Part of a small language model's weights: a variant of Adam for these matrices, 495M tokens.
MLP neurons of a small language model. Each row is named by its layer, matrix (up: input weights) and neuron, and shows model dimensions 16-143. Each number is 128 + 32 x the weight over its row's rms, rounded and kept within 0 to 255. Numbers have three digits each.
After each neuron's rows, "fires on" lists the tokens most often at its 100 highest values on Wikipedia text that the model never trained on. A number after a token or word is its count.

L4.up1174:105155185110114135076131094113176112175088129123136087125157132068088066045108112126164101125173153113135129045152107150103121131088196058098121158160116153119169111117142160138154117172089148112192140093061126131174154172098113101096120081191109123114147157152124176090095144127132147131157088152144114153127118088140098124067156177137129166071139137132071076096112180154100165116060
fires on: " University of" 16, " by" 10, "gar" 9, "orn" 9, " after" 7, " by:" 7

L19.up1087:153095141133170131072125159131135178097094160172139145128136112152161121157124112109135125121214139107114143120074100142087206115074102163126121115096135072112131192141154201171117181167130104120117144058147112152102167109124111160101127114124190072083113094118124231140129054095110132128119146116106161155101124196117138160146169136081137172170156063132092145160096094091102150171131
fires on: ", " 37, " " 12, " (" 6, " in " 6, " August " 5

L16.up1160:140150147082128158141161131115144144102120152180198141162150092068126123144053108113236132151167106141109104125118141062131172223155141121149064126160155030115141116105117164199147143131155162134126145123131136124115095104159155103146132105156161164138169069109130124090124129191179091155122075110139058090090149148121078171118111121123140131150126117177135153174104128133106112140104
fires on: " c" 45, " C" 23, " a c" 6, " adv" 5, " the c" 4, " | C" 4

L4.up961:161142111142177107101115114154135126155177066136139124152137093078174124167138152156162131158153119134089101158133142142100146142077114103141104078157107109115090122120142172137078143123112099151130219084153107180101115098114100105172070152094110152115132103117134178156122114084112090152111130115086095143133130084193073166103111124151175152113114192132092148111151114105086137166105
fires on: "os" 22, "ot" 19, "K" 10, " Win" 7, "fess" 6

L4.up43:161159148135087104119066113072153184156127165140117129220143126096140122130143200095149162185140061087200140135150141115146151143146114141141100079115085112132096087168140140159140092151100137100139202161128144130221125096141116119159163041189135092122103148126184132125095088082156150106168149173121098110128107113151112118139109096177144195139135128145095139154145105242093169139103
fires on: "l" 23, "a" 12, "en" 11, "h" 10, "e" 8, "at" 6

L19.up390:106164091152156138117124062107162115086129137086198105154137109135207155105105128112126107166124164203164106150139108127156147085095063138057137120118081145161043156091134150172162121162170081128130130144128139124096115137211091150169125176187106139166118146148091175126184116104094036066132117130121145157152142186136113126098146154108122120172107145121116107126136101074076156127119
fires on: " l" 23, " R" 11, "ar" 6, " Car" 5, " pl" 4, " comb" 4

L16.up766:146124135176173180138107120159147110130118091078119186183128144096092188098121149116174157148144159164095019126160081140148160193124170133133096117121150077129161085084119150113105075141170080149118211082120132202092134176171081089102094133149159106098080105120125147183175107143117121165127071133118118151087182117167087142089056143126119145122116131128141132137115120100141077122081
fires on: " Z" 12, " Co" 11, "ot" 9, "K" 9, " Ro" 7, " co" 6

L16.up1303:108158125195105112120162106128159134137170166149092105107149167166135125120093097143060102122092187124147174104171120131160172099098159120117077117149142157140105101170106061169156135164173132159152100101102124106124188155079110107125109096161121127061130131108182147119098190086190131108120113188058114041118112131163111079217082123146121133136115105094079124149087119157151134103118
fires on: " with" 44, " and" 23, ", with" 8

L4.up1290:111179107154108112134111085114156109157131153115140120161117145128122165106076133126141142136166116092149127115161147153121207070088139137090094129109099141155154058107104091126142104153103135184157154138070169134190112140162133097091117137171123104076132132145148162057071149128119099121199147162083124088055146129152055095167131124188109104186053129184111075089111134131088200129104
fires on: " and" 18, " using" 10, "ized" 9, " of" 9, "ine" 6, "ched" 6

L4.up270:178159156128122078082128111161134161113062183134164121124128085123133186130206162096129118176114161161129123128146136146137139137174116144122097103087079189181138120143162187221176091143120112148168124147110141193139130126112113141145156120167123124127095122094111139104133094075122087121130150130120165145114058132218104111134059129201093164141111143088104100106154122167094126120167
fires on: "p" 14, "e" 14, "-" 10, "m" 7, "at" 6, "he" 5

L16.up1005:158134028190144122135140186169157137104114143122131164104120140165111124112104067143078087136097174132121140067154085202174130139114135139120148123130127080136120092147130120194167106215171167135134209117155112167102117163063094122137090097139156134122134109109129082101089150120177129126134162162098096080148087115178128087079105136158117119126131112156114071112099149097169178138147
fires on: "2" 18, " and" 11, "'s" 9, " and his" 8, ", and" 7

L16.up973:120131117143138118063155160098129150161127185121069111182150100161115147137082155108108089171128221080086142096096095155113157104124171139096111118096126131115136126050204123197159169130071127091133163116123090149163208151114129146089140100122106104136141166149110146198118189101102084056181138172144145133102146171088112117130113129167100130144179066126111151146108133090109115132125
fires on: " (" 47, ", " 7, " | " 4, " " 4

L4.up265:129143110166144097130165066159095094131092089109148139125083138056138115119109160149078101157173096118159100088174094139137148137097124084075048106125134137128174112140155098136175126124113147120147102143128155149168186178105142124133130083192067103082055137114147167089103100137173150092101109136158082202119146148098126124129103154139106124191109175137041120134195159094125149122088
fires on: " by:" 32, " China" 11, ":" 8, "US" 8, " by" 7, " Russia" 6

L4.up1085:116107141166196089103186122089139126135107130126088153173158061139145105142182179128118130129171140224175113059139139168108124092138150167126071110109126103149142079157183095145118145111163155132177121144089125137148148109120087114120141140101136107126098165112146134134129171134128108082128168218127115120176065101128149157123102147230144119149130114118118083126149118160060088170139
fires on: "y" 27, "ing" 21, " part of the" 4, "ine" 4, "/" 4

L19.up224:135119100156171105079136110131072150175075143148085191160132167113104107127180194117075111166152141109129123116119099235127120114134122104133091117100145116152083114115124155149148087144097104103105098165116055150126144177126124096117144113140135077123110157126140118200127197118130118128119101128132149051142121143142134146128120120165136162218135078121159111076122141099065165130114
fires on: " | " 21, "_{" 13, " / (" 11, "+" 11, " " 8

L4.up701:139142069135128144099138124075156206097123058162126110150125130101129160091157163098121102098147111204100158089106102113176104135110172132157080097139078130125156113131142127133149140128128162143159182073113201159106142157132114050183097081091118099097177169166070104157159137130162125137107105087151186139123136113149071137051085149129161150116096089058138071117122076176098135109172
fires on: "d" 15, "und" 11, "orm" 10, "ep" 8, "ound" 8, "ond" 8

L4.up592:109145083123170045110139086088123118123144092148031131178170137107154142147152124122081178115119076101162143150136097150123153110093133138101150127119139107133128052183153114163223170126130163126178099158141160127162159129113131151084143091109127114076120149117162117136137119057068150050127171139083106133127118152122105124162140164124162117091098107149089061155099131210115101125148
fires on: "ill" 16, " number of" 10, "ing" 9, "ings" 5, "y" 5, "ers and" 5